config.toml
optimizer = "muon_variant"
beta1 = 0.95
steps = 5564
MLP neurons of a small language model. Each row is named by its layer, matrix (up: input weights; down: output weights) and neuron, and shows model dimensions 0-127. Each number is 128 + 32 x the weight over its row's rms, rounded and kept within 0 to 255.
After each neuron's rows is what it responds to, as a language model described it from the Wikipedia text at the highest values.

L9.up600 [131  56 120 140 129 129 180 178 188 111  83  69 117 142  99 136 130 121 131 172 146 167 133 127 105 145 144 147 144 151 137 107  65 185 111 121 114 131 115 158 109 132 101  89  89 126 102 143 142 108  91 128 155 155 151 138 113 118 105 110 161 168  98 102 122 148 170 143 123 151 144 149  88 107 101  92  56  88  85 117 109 150 159 137 123 137  94 155  98 222 147  56 143 150 159  83 156 123  92 100  94  93 141 187 120 155 163 141 181  57 152  68  90  85 120 148  92 122  68 152 151 169 158 112 116 189 156 165]
L9.down600 [145 107  61 152 129 152 123 159  89 148 100 170 153 135 154 115 142 155  89 198  97 154 153  85 111  92 156 128 129 136 159  90 104 154 107 166 183 173 170 129 119  78 121 109 165 146 130 129 141 138 180 171 127 166  70 112 106 172 125 120 143 129 121 170 153 112 119  96 191 137 220 127 127  98 131 138 138 150 108 117 156 170 137 123  82 125 136  95 205 128 134 118 148  61 180 146 155 127 144 127 144 106 187 160  96 136 101 101 155 158 138  99 105 169 117 190 111 139 135 137 153 133  73 108 113 109 119 200]
Responds to: Digit tokens inside split multi-digit numbers, such as centuries, year ranges, dates, coordinates and table figures: 1'1'th, 2019–'2'0, 2'0'22, 6'1'0.

L2.up1439 [143  77 115 160 190  93 150 163 151 131 108 157 169  78 169 155 155  92 120 197 146  57 118 107 162 154  96 156 153 126 129 200 117 166 117 125 155 118  62 204 144  99 102 129 159 129 136 138 170 150 150 101 108 122 153 155 120 184 121 106 179 128  65 133 128 130 118  77  94 148 158 125 110 133  88 125 176 159  97 103 137 174 143  94 142 160 108 109 153 159 132 126 105 141 127  75 124 112 117 134 184 174 182 122 173 102 106 121 162 190 143 114 121 150  87 126  94 140 129 123 132 130 146 128 123  81 116 171]
L2.down1439 [121 169 134 133 126 149 151 116 158 119 136 117 145  57 125 127 136 121 177 115  83  46 128 116  73 154 101 152 130 100 135 153  92 161 173  96 164  72  86 172 107 115  89  86 197 136  78  86 169 142 123  57 117 146 130 202 109 131 142 125 115  62 139  82 170 135  80 131  74 167 162  84 123 108 121 132 113 131 100 127 142 160 148  91  90 118 163 129 121 150 105 166 149 149 117 179  64 122 109  56 164 115 149 134 152 133 130  78 143 164  82  91 142 140 145 198  62 160  92 133  96 125 131 101 100 109 156 106]
Responds to: Plural noun tokens or their final plural piece (-s, -ists, -ants, -ities), e.g. students, songs, families, Loyalists, defendants, often after "other" or "several".

L9.up26 [159 106 118 140 100 123 161 129 121 122 138 137  81 112 130 156 134 110 135 143 111 104 113  99  96 163 159 122 142 176 141 129 131  51  93 105 155 145 121 140 106 150 119  78 200 137  86 146 111 111 142 169 139 136 136 135 160 138 127 162  61 126 123 143 172 171 138 209 128 130 189 136 167 125  96 108 191 106  92  98 155 171 114 164  89 159  84  86 125 196 103  86 110 135 115 120 152 146 152  87 117 142 128 141 115  97  83  80  99 188 114  80 133  61 178  35  88 164 116  70 188 123 102 169  72 120 141 114]
L9.down26 [137 106  93 109 133 110 131 119 149  96 151  94 124 146 212  82 210 132  85  62 176 106 108 132 102 155 125  97 121 125 115 159 101  97 122  64 160 146 117  62  87 180  99  77 136  86 153 102 114 172 147 109 153 129 135 134 130 117  72  85  70 140 137 110 129 146  97 121 180 155 152 162 116 112 105 161 146  71 135  84 190 138 202 135 117 103 172 146  75 176  96  88 126 137 108 210  74 113 110  90 178  92 154 149 143 140 153 147 103 165 106  81 147 132 181 142 158 122  46 140 172 103 158 170  73 152 138 110]
Responds to: Line breaks and table pipes ending wiki table rows or list entries, just before the next "- " item or "| 1998" row; also colons before quotes and stray word pieces.

L2.up400 [115 138 165 139 165 107 135 119 140  77 136 114 117 190 106 159  69 191 193  59 123 126 136 145 112 134 147 137  96 132 128 117 124 148 140 103 120 112 128 131 135 127 203 139 135 141 142 170 161 141 145  83 113 172 162 150  80 160 115  64  93 163 112 110 165 107 143 145 188 146 132 139  81 117  83 224  94  68 133 169  45  92 113 125 101 125 138 103 131 125 134 165 106 155 103 106  90 170 162 123 150 115 131  75 157 157 160 127  72  92 112 159 116 117 181  80 175 157  78 121  86 129  95 117 124  76 181 102]
L2.down400 [151 104  94 142 117 133  52 162 116 152 175  90 111 162 103 181 112 144 168 134 123  87 125 157 111  68 177 104 110 208 162  65  86 157 121 114 106  99 158 167 162 145 175  91 102 139 163 183 123 116 127  65 186 140 104 130 117 104 103 121 105 160  76 148 148 181 115 161 143  85 174  82 108 170 173  81  85 141 150 125 108  93 122 138 109 140 141 108 124  90 116 200  72  89 168  99 118 133 115  90 132 132 110  89 147 137 129 163 137 142 129 132 141 177 128 127 157 163 149 138 100 147 104 158 151 138 123 181]
Responds to: The digit right after a leading 1 in dates and numbers, such as the 6 in "December 16" or the 8 in "1857".

L2.up654 [139 149 125 142 161 128 131 113 105  67 109 191 113 156 105 110  83 135 149 153 127 109 156 113 147 151 134 144 144 160 184  96 104 131 180  98 182 122 172 117 169 163 154 127 137 104 176 115  91 144 192 173 101 119 128  60 159 180 122 156 128 126  74 129  78 156 104 151 197 125 156 137 155  86 157 154 134 128 121 146 170  98  40 175 154  61 161  90 135 113 119 166 116 127 101 138  81 133 101  79  96 111 142 127 129 113 144 128 118  92 114 174 127 168 141 181 158 135 125 125 134 118 196 132 114 186 124 135]
L2.down654 [120 205 119 189 151  97 176  96 119 161 175 124 173 131  90  91 151 143 216 135  80 108 143 151  68 156 106 161 150 126 142  92  66 147 124 130 167 146 115 132 114 125 142 150 120 110  93 140 176 173 128 191 120 167 164 173 129 123 159  85 167  99 113 123 116 169 171 151 105 204 146 143 138 112 171 120  99 137 130 153 131 113 165 107 183  93 132  82 129 142 121 170 125 150 123 138 141  92 141 143 159  86 118 142 122  92 122 121 152 145 120  93 128 142 207 200  98 142  91 169 103 159 107  95  70 157  97 109]
Responds to: Auxiliary do/did/does before not or n't ("but he did not"), plus range "to"/"and" ("1949 to 1956") and list-final and/or.

L2.up211 [194 139 123 144 134  86 191 126 155 101 118 110 121  78 150 128  96 167 141 165 125 152  93 108 117 138 107 148  99 131 132 133 186 133 136 140 165 141 145 175 137 145 125 107 170 127 102 125  91 121 188 155 115 177 167 185  79 151 105  88 143 111 127 118 112 109 130 103  85 111 129 124  97 185 148 148  67 134 114 160 144 142 130 123 143 153 147  96 159 139 119 160  82 140  45 141 169 145 114  73 217 163 175 161 152  77 130 178 151 125 153 126 113 103 109 131 117 123 131 120 108 140 182  77 106 122  75 163]
L2.down211 [193 183 144 131 177 119 162  80 144 138 177  68 125 102 110 101 130 156 151 169 118 108 122 161 172 137  97 164 145 179 109 131 168 181 117  83 171  92  86 106 102  69 131 132 202 112 146 115 118 150 130 153 124 152 144 179 151 164  94 173 161 115 127 109 122 144 130 139 128 123 131 115 118 152 158 201 116 200  97 128 154 146 129 109 119 121 151 114  97 112 133 159 143 199 143 126  91 172 110  60 140 140 178 199 141 115 209 133 154 179  86  86 165 107  95 145  87  96 162 152 128 140 157 117  70 109 155 109]
Responds to: Plural nouns and the plural suffix "s" on a noun, especially after "other", "some", "of", e.g. other students, individuals, historians, lyrics.

L9.up1506 [121  95 116 138 208  63 151 154 170 162 102 130 169  96 126 138  97 122  84  87 166  82 125 165 101 138 102 160 137 171 133 166 106 192 111 150 130 143 108 125 152 130 156 130 134 102 177 157 165 154 145 134 169 203 140 159 130  87 127  73 106 118 149 130 111 139  79 155 118 193 146 146 126 168 122 133 122 128 104 182 130 174 113 111 130 116  80 147  85 132 168 112 120 131  99  97 127  99 115 205 196  88 129 127  62 106 197 172 169 164 119  71 108  99  80 107 118  93 183 112 129 111 132  87 160 144 123 145]
L9.down1506 [142  85 161  89 104  76  96 128  86 134 108 102 147 135 157 116 102 135 135 131  69 133 141 152 160 146 147 105 102 117 103 189 123 119 121 146 147  80 148 128 135 161 103 101 143 160 151 101 148  84 159  90  81 142  77 109 143 163  51  88 162 147 154 128 116 142 143 143 154 132  89 123 114 150 126 103 185 164 138 129  74 162 132 140 197 148 145 151 161 142 137 110 141 142 163  65 116 109  96  99  74 131 127 131 107  94 163 174 154 135 146 193 125 117  78 168 112 123  76 149 105 121  97 134 132 116  99 120]
Responds to: Final subword pieces that finish a split word, mostly plural or verb -s (moves, laws, vessels), plus name endings (Olga, Patricia) and LaTeX bits (\Omega, \mathbf).

L6.up642 [125 220 146 131  83 128  96  79 161  76  68  76 150 133 117  95  96  87  67 208 150 120 111 107 166  95 164 115  75 152 142 121 142  75  85 176 111 144 178  87 129 106 138 114 123  82 130  93 148 103 125 123 140 115 112 134  75 188  78 146 154 198 144 137 159 112  96 125 120 148 142 102 178 105 109  97 141 122 132  98 133 137 109 108 140 109 156 180 156 119 114 123 113 137 169  58 154 178  49 168 154  79  90 140 134  97 151 148 154 139 163 173 173 146 136 183 143 167  97 106 162  99 135 120 104 165  63 107]
L6.down642 [121 127 151 149 155 111 168 143  94 184 138 140 145 115 121 180 146 101  60 139  74 182  75 142  55  67 114 147 126 129 129 138  83 100  80 171 123  71  70 113 158 116  81 122  84 100 135 145  93 120 115 139 102 107 142 120 100 132 122 176 114  97 185 148 108 217 146 182 144  99 125 149 115 126 106 123 126 129 158 122  84 139 153 135 118 161  52 167 171 106 138 159 102 174 176 148 163 186 115 121 155 119  97 144 117 162 146 122 123 142 119 155 130  89 134 134 146 114 210  31 135 156 125 140 171 141  86 118]
Responds to: The decade digit in a year's second half, mostly closing a range (1987–19 8 8, 2011– 1 2); also "the"/"a" after "and", and word-internal fragments.

L6.up629 [145 139  85 134 109 110 137 156 105 136 184  86 157 110 117 130 115 146 127  68 129  87  92 159  82 135 111 115 132 157 149 117  82 107 162  95 118  54  95 100 178 146 128 102 125 116  58 117 163 126 140 152  72 146 147  90 113 131 134 129 113 123  88 117 158 152  93 152 150 120 151 114 125 196 198 107 146 120 158 153 123 187 170 108 117 101 109 112 123 112 204 142 104  97  42 143 112 113 117 119 130 125 121 124 132 131  83 126  81 136 152 118 141 201 149  59 124 197 148  88 112 127 166  92 135  94 124 148]
L6.down629 [169  66 144 124 147 105  99  90 165 142  77 137 161 133 165 131 113 115  69 154 188 107  99 136 156 138 123 137 157 203 113 149  97 105 114 144 104 141  91 149 162  63 104 120 151 160 115 121 176 161 125  50 188  99  52 164 135 141 141 131 108  84 157 136  99 120  91 156 152 105 123 129 114 192 122 116 128 125 157 166 120 147 191 144 133  74 128 111 101 154 154 100 128 172 116  69 110 170  87 117 107 158 112 120 173 149 105 122 152 167 132 145 101 103  86  99  98  98 102 160 126 114 198 119 132  73 162 150]
Responds to: Suffix pieces that finish a noun, mostly the plural -s, also -ing, -ly, -es, -ations, as in courses, skiing, traditionally.

L9.up621 [165 143 168 113 164  92  81 161 106 152 104 201 101 105 150  95 105 108 144 133 181 113 116 131 129 162 103 132 130 161 132 110 165 101 136  97 154  87 138 119 124 195 141 150 103 131 106 128 102 174 127 144 142 100 156 144 200 133 161 114 178 145 155 189 128 128 148  91 115 180 167 118 164  79 179 152  90 139 118 186 149 155  92  54 170 143  94 126 141 140 150 171 151 201  91 129 125 120  79 177 129  91  87  87 100 108 191 153 126 147 207 156 127 213 113 146 100 160 131 133 161 132 145  87 117 177  92 153]
L9.down621 [127  74 108 174 159 107 129  61 136 129 116 100  74 138  84  81 113  81 209 105 130 127 133 129 145 134 129 157 177 133 164  94  63 125  94 121 181  76 137  98 150  96  69 125 127 101 138 133 116  82 126 125 110 110 157 110 140 134 117 104 102 171 100 110 118 126  81 111  63 128 119 165 194  55 133 153 174 160 109 149 170 104 156 137 176 150 147 105 126 127 148 133 160  88 176  83 168 165  98  67  58 137 153 155 183 181 131  89 139 106  68  88 110 104 122 168 171 128 120 156 129  59 129  99 149 182 124 148]
Responds to: Short one- or two-letter pieces opening a longer word, such as do(mination), ga(me), f(urlong), be(ads); also standalone words like a, is, was.

L6.up179 [ 88 108 191 127 115  85 192 145 140 132 121 131 135  71 151 151 129 108 138 133 114 115 119  87 129 160 175 107 122 133 137 160 114  91 107 129 155 160 139  63 123 102 107 155 135 106 128 115  95 104 131 179 164 177 132 144  78 128  88 120 181 114 145 128 116  92 136 136 136 154 146  91 131 104  99 173 112  73  95 166 116 167 184 135 130 106 163 144 166 152 135 121  93 138 137  83 136  77 148 142 125 114 121  54 127 125 190 143 186 127  90 115 114  65 113 121 161 138 150 113  94 172 105 102 179 161  88 120]
L6.down179 [143 116 107 119  85 148 121 180  93 157 159  73  80  29  84  37 135  90 128  86 151  61 127 147 166 145 161 125 188 127 119 121 130 105  94  73 100  89 158 132 169  68 138 128 101  98 122 137 121 137 101  91 180 135 100 148 154 111 142  84 108 149 180  90 169 119  86 114  98  67 126 152 108  93 132  86 147 115 107 150 161  96 114  64 129 172 104 108 138  99 131 136 144 162 117 130 118 165 147 152 191 108 174 100 132 135 145  59  67 116 143  86 166 197 144 153 163 148 104 140 197 110 166  94 166 184 169 142]
Responds to: Short subword pieces inside longer words split into several tokens, often names or rare words, such as unan-im-ous, Han-na-h, le-uk-emia.

L9.up449 [117  92 142 155 148 147 120 104 155  70 127  96 143  92 104 181  91  83 145 155 152 114 105 137 151  84 128  69 145 107 144 145 136  86 150 140 124 176 174 157  67 109  21 167 122 116 111 119 152 124 117 164 103  89 134 158 147 124  25 159 181 109 147 215 103 179  88 171 127 149 113 119 138 112 141 147 128  79 124 133 128  86 107 152 146 138 139 123 104 134 171 140 103 110  80 188 149 168 103 102 108 143 125 185 132  95  85 168 139 111 124 121 125  98 117 133 146 164  91 125  96 159 102 147  76 140  96 187]
L9.down449 [118 102  97  69  71 107 177 165 101 195 133 164 127  64 117  64  82 139 150 147 103 175  90 119 121 170 127  93 136 127 173 144  69 144 157 126 178 154  93 174  57 103 151 116 126 108 141 153 128  59 122  94 187 149 126 175 121 193 118 190  81 162 104 176 114 101 111 137 108 102 120 112  81 117 130 175 109 120 161 130  98 129 151 166 181 153 147 176 121 131 180 119 134 151 161 199 112 170  51 173 103 104 129 116 108 124 115 164 163 130  91 124 117 103  77 181 113 140 151 159 153 146 104 147 105 148 129 102]
Responds to: First token of a surname, middle initial, or leading article after a given name or comma in lists, credits and tables, e.g. Joseph A., Ellie Ke(mper), Ray Sch(enck).

L2.up1468 [106 119 135 130 106 115 159 166 123 137 192 122 150 139 172 165 145  93 143 101  33 144 182 193 106 148 112 118  55 131 168  95 101 127 136 170 193 158  73 133  96 157 141 111  80 153 146  80  94 115 178 116 144 103 178  52 110  88 171  89  97 113  96 156 118 162 126 193 114 139 118 169 133 132  76  88 142 112 134 131 104 175 132  97 145 175 147 136  84 148 105 146 120 105 177 126 226 103 137 107 159 161 173 132  83 163 112  80 135 128 131 152 130 120 156 203 173 109 152  95 149 110 161 179 142 119 132  94]
L2.down1468 [116 159 149 120 141 158 190 133 134 156 175 131 118 117 122 177  96 165 121 112  57 161  68 165 103 159  81 113 147 148 175 150 142 120 142 142 122 100 106 139  55  89 107 146 141 172 116 129 127 134 135 105  85 123 206 159 126 127 150 165 106 140 115  68 150 130 132 108  95 116 133 217 137  63 128 138 155  87 138 159 171 130 141 115 173 147 108 143  70 123 174 203 165 143 173 121 184  77 109  98 180 131 112 140  99 193 148  93 156 108 131  86 129  88 114 101  97 106 153 160 172 119 141 141 137  94 129  96]
Responds to: Mostly the line break ending a markdown table row before the next "|" row; also linking words like "of" (intersection of), "located", "such", "local".

L9.up102 [127  91 143  72 138  88 120 144 175  67 149 121 108 165 161 138 160  89 144 146 142 127 104 163 107  90 118 123  88 164 169  90  70  93 127 133  91 150 136 163 214 157 134 139 144 151 163 153 122 120  89  84 132 108 151 168 171 154 132 101 144  90 155 131 169 127 173  88  98  93 109 127  99  85 100 151 139 136 154 143 150 152 140 178  49 183 115 100 123 128 105 109 127 127  66  90 125 125 196 146 139 103 128 109 147 128 144 105 121 102 127  91 177 139 144 118 166 178 109 112 161 124  91 101 123 124 136 142]
L9.down102 [ 92 155 174 170 142 160  92 158 126 147 178 130 137 166 166 162 146 180 181  60  83 126  51  80 102 141 141 194 114  68 134 150  98 149  88 107  70 145 170 131 159 158 133  84 140 100 177 106 146 183 126 144 115 109 116 147  89  85 152 175 123 144 140 191 124 152 111 168 130 137  66 165 144 140 128  67 128 156 147 123 146 124  98 146 147 114 173 133 120  92 126  42 183  75 138 173 103 184 146  89 136 111 200 142  74 145 119 153 105 132 137 161  82 107 172 145 102 149 162 139 168  86  70 144 129 129 111 173]
Responds to: Second or middle sub-word pieces inside split proper names and words, such as Don-na, Rio de Jane-iro, Elon Mus-k, D-ina-mo, and sometimes digits or "one".

L6.up1351 [ 56  81 211 142 164 177 124 150  71 130 110 127  82 135 123 152 172 129 103 111  86 146 166 143 135 131  76  52 130 169 119  57  92 165 128 119 123 114 117 170 148 107 137 123 147 119  67 125  87 198 130 149 133 171  90  87 143  76  82 132  91 104  75 151 133 141  86 130 152 123 161  86 140  75 115 154 129 146 125 104 174 127 175 126 193 163 144 197 110 135 127 161 178 131 112 123   9  86 112  97  96  91 101 127 112 112 138 149  90 152 158 110 176 131 146 141 136 119 185 104 170  93 161 177 112 128 176 130]
L6.down1351 [139  98 119 106 169 115 166  93  93 122 124  89 118 172 117 121 107 143 121 142 170 133 108 112 114  81 137 153  97 158 136 158 114 102 122  96  65 112 121  84 128 153 173  75 157 147 146 169 140  91 188  71 148 133 174 111 207 131 124 116 108  93 140 112 142 139 189  89  99 145 125 112  86 135 145 177  89 149 108 121 140 115 128 186 110 150 137 110 198  94 141 121 113 128 114 111 111 179 130 236  95 145 106  87  37 121 165 129  59 115  87 121 171  89 149 140 158 152 144 178 141 159 115  73 118 131  75 135]
Responds to: Tokens opening a cell or row in Wikipedia markdown tables: a number's first digit (196, 44.7%), a pipe, or the line break ending a row.

L6.up297 [132 107  66 142 111 102  93 165 157 126 101 114 127 119 168 103 179 146  88 156 130 147  91 152 155 147 105 162 125 151 155 135 115 126 216 155 142 131 106 122 115 140 140 117 103 156  96 142 228  60 111 104  95 153  61 124 118 121 130 182 135 150 168 157 139 127 183 115 139 126 123  99 114  65 152 117 115 106 110 130  55 141  93 143 100 112  60 158 157 189 138 143 148  90 113  63 156 149 148 101 107 120 128 117 166  87  80 151 128  64 158  84 157 113 147 201 163 149 119  90 102 116  72 146 147 121 134 144]
L6.down297 [162 144 175 145  79 120 110 124 188  85 141 183 105 152  83 124 159 173 119 155 118 151 162 159 153 120 191 157 154 104 143 135 153 126 135 116 122 134 128 111 134 101 124 158 151 139 149 130 101 142 127 138 158 139 123 120 179 151 186 183 107 169 115 135  89 170  99 115 108  93 174 162 153 105 116 106 134 143  78 121 181 134 139 190 127 112 130 137  82  91  92 125 129 125 120 132 152 128 110 120 177 191 103 143  82 150  95 135 173 125 122 136 122  93 143 103 157  20 132 145  71 143 145  91 136 151 123 150]
Responds to: First word piece of a surname or middle initial right after a first name, as in David Or(tiz), James F., Colin Var(acalli), often in lists and tables.

L6.up537 [107  44 144 155 110 120  77 156 140 124  48 157 115 125 118 130 158 150 151  89 116  72 120  79 184 164 150 150 113 150 188 167 136 151 148 158 128 120  76 130 162 167 154 109 145 118 120 115 170  86 158 143  83 137 153 123 173 147 160 155 120  85  79 131 118  97 145 153 118 157 175 131  83  92 176  98 142 128 168 127 136 178 187  95 183  97 111  78 164 130 141 168 128 117 107  96 172  84 152 127 178 115 168 163 154 153 138 107 134 179 137 126 113 157 120 157 210 133 130 132 108 102 163 175 125 145 151  82]
L6.down537 [129 135 102  87 101 138 138  93 145 145 178 116 163 126  78  79 115 109 144 114 165  51 182 136 155  98 159 118  92 185  99 151 126 150 122 112 133 142 202 156 136  93  51  80 106 149 138  94 112 166 137 170 102 116 105 165  88 134  90  95 132 101 171 107 115 127 119 157 136 127 138 152 112 160 165 158 113 130  74 180 146 129 159 138 107 142 178  69 120  61 160  99 175 155 108 147  88 160 107 131 151 161 130 156 181 155 130  82 112 240 114 119 175 165 159  96 126 128  27  99  85 120  82 137  54 110 200 118]
Responds to: Final pieces that complete a word, mostly plural -s/-es/-res (benefits, states, Kilometres), plus nouns closing a phrase and % in tables.

L2.up273 [157 128 136  81 186 126 148 137 188 104 155  73  91 131 196 134 153 172 137 143 108 122 155 123 114  62 128 166 209 130 145 111 160 108 106 168 170 157 175 133 178 101 122 154 101 116 119 137 144 201 139 111 143  91 146 135 101 140  52  99 177 133 124 128 113  90 173 157 133 118 125 115 166 106 127 190 106 131 157 152 128 119 133 120  69 143 182  98 130 144 129 140 139 162 106  23  57 144 146 163 115 177 171 103 109 121  84 144 108 184 115  53  98 150 132 123 112  54 159 170  57 170 130  89  64 126 120 148]
L2.down273 [128 145 154  75 132 112 182 105 170 140 137 130 169  78 153  91  67  85 100 109  96 106 139  63 139 118 124 146 138 110 114 164 132 101 144 148 162 159 121  97 223  73 128 134  71 102  76 130 159 215 142  96 167  89 144 145 146 158 153 120 117 111  99 142 158 111 134 137 148 129 117  98 135  69 161 192 150 161 110 163 138 165 130 108 169 188 192  99 133 115 158 103 148 107 116  90 104 103 126 137 130 153 138  46 129 168 124 155 135 133 103 116 131  83 124 140  85  70  91 142  39 146 141 109 119 152 170 145]
Responds to: Word-piece syllables ending in "a" inside proper names and places, such as Ana, Di-ana, Wich-ita, stan-za; occasionally function words like "to" and "of".

L6.up69 [170  94 110  86 187 132 122 132 135 104 119  70 148 138 132 155 126 122  71 181 118 115 196 106 126 149 162 110 120 118  73 114  70 139 102 149 122 120  90 102 157 134 108 125  53 134 112 146 151 141 116 142 158 116  78 108 120 183 157 122 174  88  75  93 114 147 174 164 104 138 184 160 129 134  55 120  91 159  93 163 113  92 132  91 165 107  77 168 109 159  89 175 102 107 102 105 209 109  69 146 146  91 189 113 102 102 132 153 109 130 162 124 173 117 127 154  89 161 144 135 129 122 142 114 139 122 106 121]
L6.down69 [107 111 127 100 157 167 118 110 151 114 156 147 119 110 112 120  90 126 170 175 148 140  74 125 110 121  82 131 103 129  70  96 102 121 121 111 128 107 128 129 149 190 122 122 218 102 115 145  94  94 210 159 131 149  91 112 122  35 114 109 111 123  98 192 151 117  70 114 141 134 175  73 119 134 114 132 133 134 112  82 166 176 115 132 143 105  64 103 136 141 130 162 103 150  53 174 110 116 141 127 129  80 169 124 136 136 120 118 119 155 105 124 124 163  75 139  95  85  78 125 165  99 149 118 157 126 103 116]
Responds to: Short function words predicting a count or quantity next, such as one or a after "to"/"for", and a leading "1" in numbers (1937, 100 m, 1.68 million), plus some "was"/"is".

L2.up967 [107 123 165 164 164 146 181 149 161 143 186 131 150 183 121 138 136 137 137 113 223 140 140 122 172 115 105 154 115 157 141 176  98 126 177  89 154  69 120 115 128 146  92 104  68  86 140 146 163 109 125 151  59 147 181 214 136  73  79 115 146 147 120 113 112 191 159 138 152  90 118 123 107 143 173 204 102 130 149 139 121  98 121 143 124 170 107 160  85 119 151  65 154 116 113 172 130 130  98 119 146  93 206  91 130 108 121  92 138 132 149 155 131 106 115 144 158  96 123 134 110 123 139 111 156 157 174 166]
L2.down967 [123 145 170 122 121 155 165 115 142  87 154 112 148 147 151 114 134 160 128 142 157  84 147 124 150 125 137 121 102  95 119 142  83 104 137 164 148 128 115  85  72 111 105  95 112 104 124 148 123 125 129 196  67 133  99 111 168  94 135 164 124 139 156 126 140 190 121 171 124  95 110 143 169  78 134 115 126 186 212 150 160 106  97 114 149 185 123 185 105 104 176  85 128 169 102 112  78 116 152 129 132 121 161 124 115 112 113  85  99 119 127 187 127  98 133 173  90  79 164 140 108 100  97  86 134 134 148 162]
Responds to: First subword piece of a longer word or name, mostly starting with G, K, Ge, Ko or Sch (Ge·ocentric, Ko·dagu, K·laipėda), sometimes mid-word ge/ik.

L2.up1442 [110 126  45 162 106  92 146 111 150 137  99 103 121 126 116 143 151  98  90 163 105  92 100 200  94 110  81 140 159 164 136 106 141  47 123 133 101 123 123 125 118 134  92  97 152 133 136 120 139 114 157  97 103  87 202 137 189  83 169  95 141  94 124 149 138 162  86 155 163  89 123 136 147 106 153  73  74 141 187  91 204 116 157 242 108 128 101 129  80 140 108  83 115 125 148  97 184 172 188 141 123  61 157  80  95 127 168  62 187  92 106  81 111 164 108 125 162 106 134 114 121 137 151 106  93 138 107 119]
L2.down1442 [107 129 153 159 125 155  82 156 118 160 130 118 117 157 135 178 140 188 147 136 146  83  94 129 149 137 128 104 136 106  89 156  98 154  78  74  99  91 128 139 133 167 162 147 126  93 150 147 176 130 185 149 110 153 171 151 155 159 124 159 117 164 170 135 145  99 166  93 171 126  93 131 159 117 165 157 123 118 123 138  73 131 101 124 126 101 139 114 130 140 156 187 186 155 102 110  85 152  86 107  38 164 166 149 141 169 143 105 110  57  87 147  80 137  74 108 177 150  83 136 183  97 102 128 145 104 140 132]
Responds to: Digit tokens 0 or 1 right after another digit inside multi-digit numbers in tables and lists, e.g. #87000076 references, years 1990, 1771, codes 707600.

L9.up299 [155  96 177 132  97  68 147 125 135 135 126 108 146 116 185  95  84 121 115 109 167  77 164 104 108 179 122 127  74 178 109 118 122  71  70 101 142 153  80 132 156 131 103 140 158 128  79  67 144  73 161 102 174 177 143 133 139 134 116 123 136 120 117 157  98 101 157 152  85 151  76 152 119 198  88 114 161 109 131  59 124 125 172  63 117 124 169 144 117 152 121 161 133 165  92  57 162  97  84 185 125 135 123 104 129 137 144 107 126 169 145 113 134 153  88 160  81 116 192  94 119 146 116  97 135 121 125 169]
L9.down299 [129 103 168  72 135 162 117 123 124 116 137 153 112 198  88 125 163 136 186 153 155 160 140 136 117  99  67 166 112  66  79 155 154 112 177 133 179 128  69 120 149 150 102 107 110 107 148  52 125 112 136 111 143 124 118  82 100  76 135 112 212 114 128 132  87 126 105 130 197 125  30 101  96 141 109  98 145  90 109 149 141 117 132 137 147 123 133 133  99 113 121  85 167 117 110 155 101  72 168 126 143 178 151 103 208 142 122 169 110 115 122 153  91 143 151 106 152 207 109 108  99 142 142 172 110 220  78 130]
Responds to: Word-final pieces, mostly plural -s/-es, completing a noun that a number counts, as in 37 floors, three bouts, six districts; also decimal digits and table-separator rows.

L6.up164 [153 162 145 106 140  80 133 148  90 115 157 110 110  84 121 122 146 194 131 136  97 103 139 133 153 150 119 125 201 152 136 104 129 158 105 171 118 109 189 118 150 138 135 132 152  81 189 150  72 144 144  69 130 140 136 144 105 164 109  60  82  99 113 136 136 185  57 132 130 182 153 114 154 119 109 243 136  75 160 159 116 134  92  48 152  98 134 124 114 138 109  71  96 140 105 124 147 132 102  99 101  98  85 158 109 108 154 116 155  92 127 145 108 151 137 156  96 147 119 134 103  97 139 144 116 111 168 162]
L6.down164 [144  50 132  86 122 127 167 142 147 125 125 111 139 147 163 122 159 191 153 124 168 107 160 169  65 126 142 166 182 118 128 140  51 140 155 156 147  85  96 155 121 106 148 112 134 142 135 112  64 150 197 165 145 125 101 137 128 110 140 156 111 120  94 167 136 139  89  90 111 115 116 135  65 185 167 130 102 154 143 126 134 127 159 112 125  99 121 111 172 110  88 111  82 113 120 114 203 146 174  91 151 125 157 111 159 104 172 142 110 155 156  66 132 115 124 130 106 130 155 120 109 105  85 106  87 148 182 175]
Responds to: Leading or second digits of multi-digit numbers, mostly day numbers after a month name (February 18) and counts or decimals in tables (8,640, 10.9).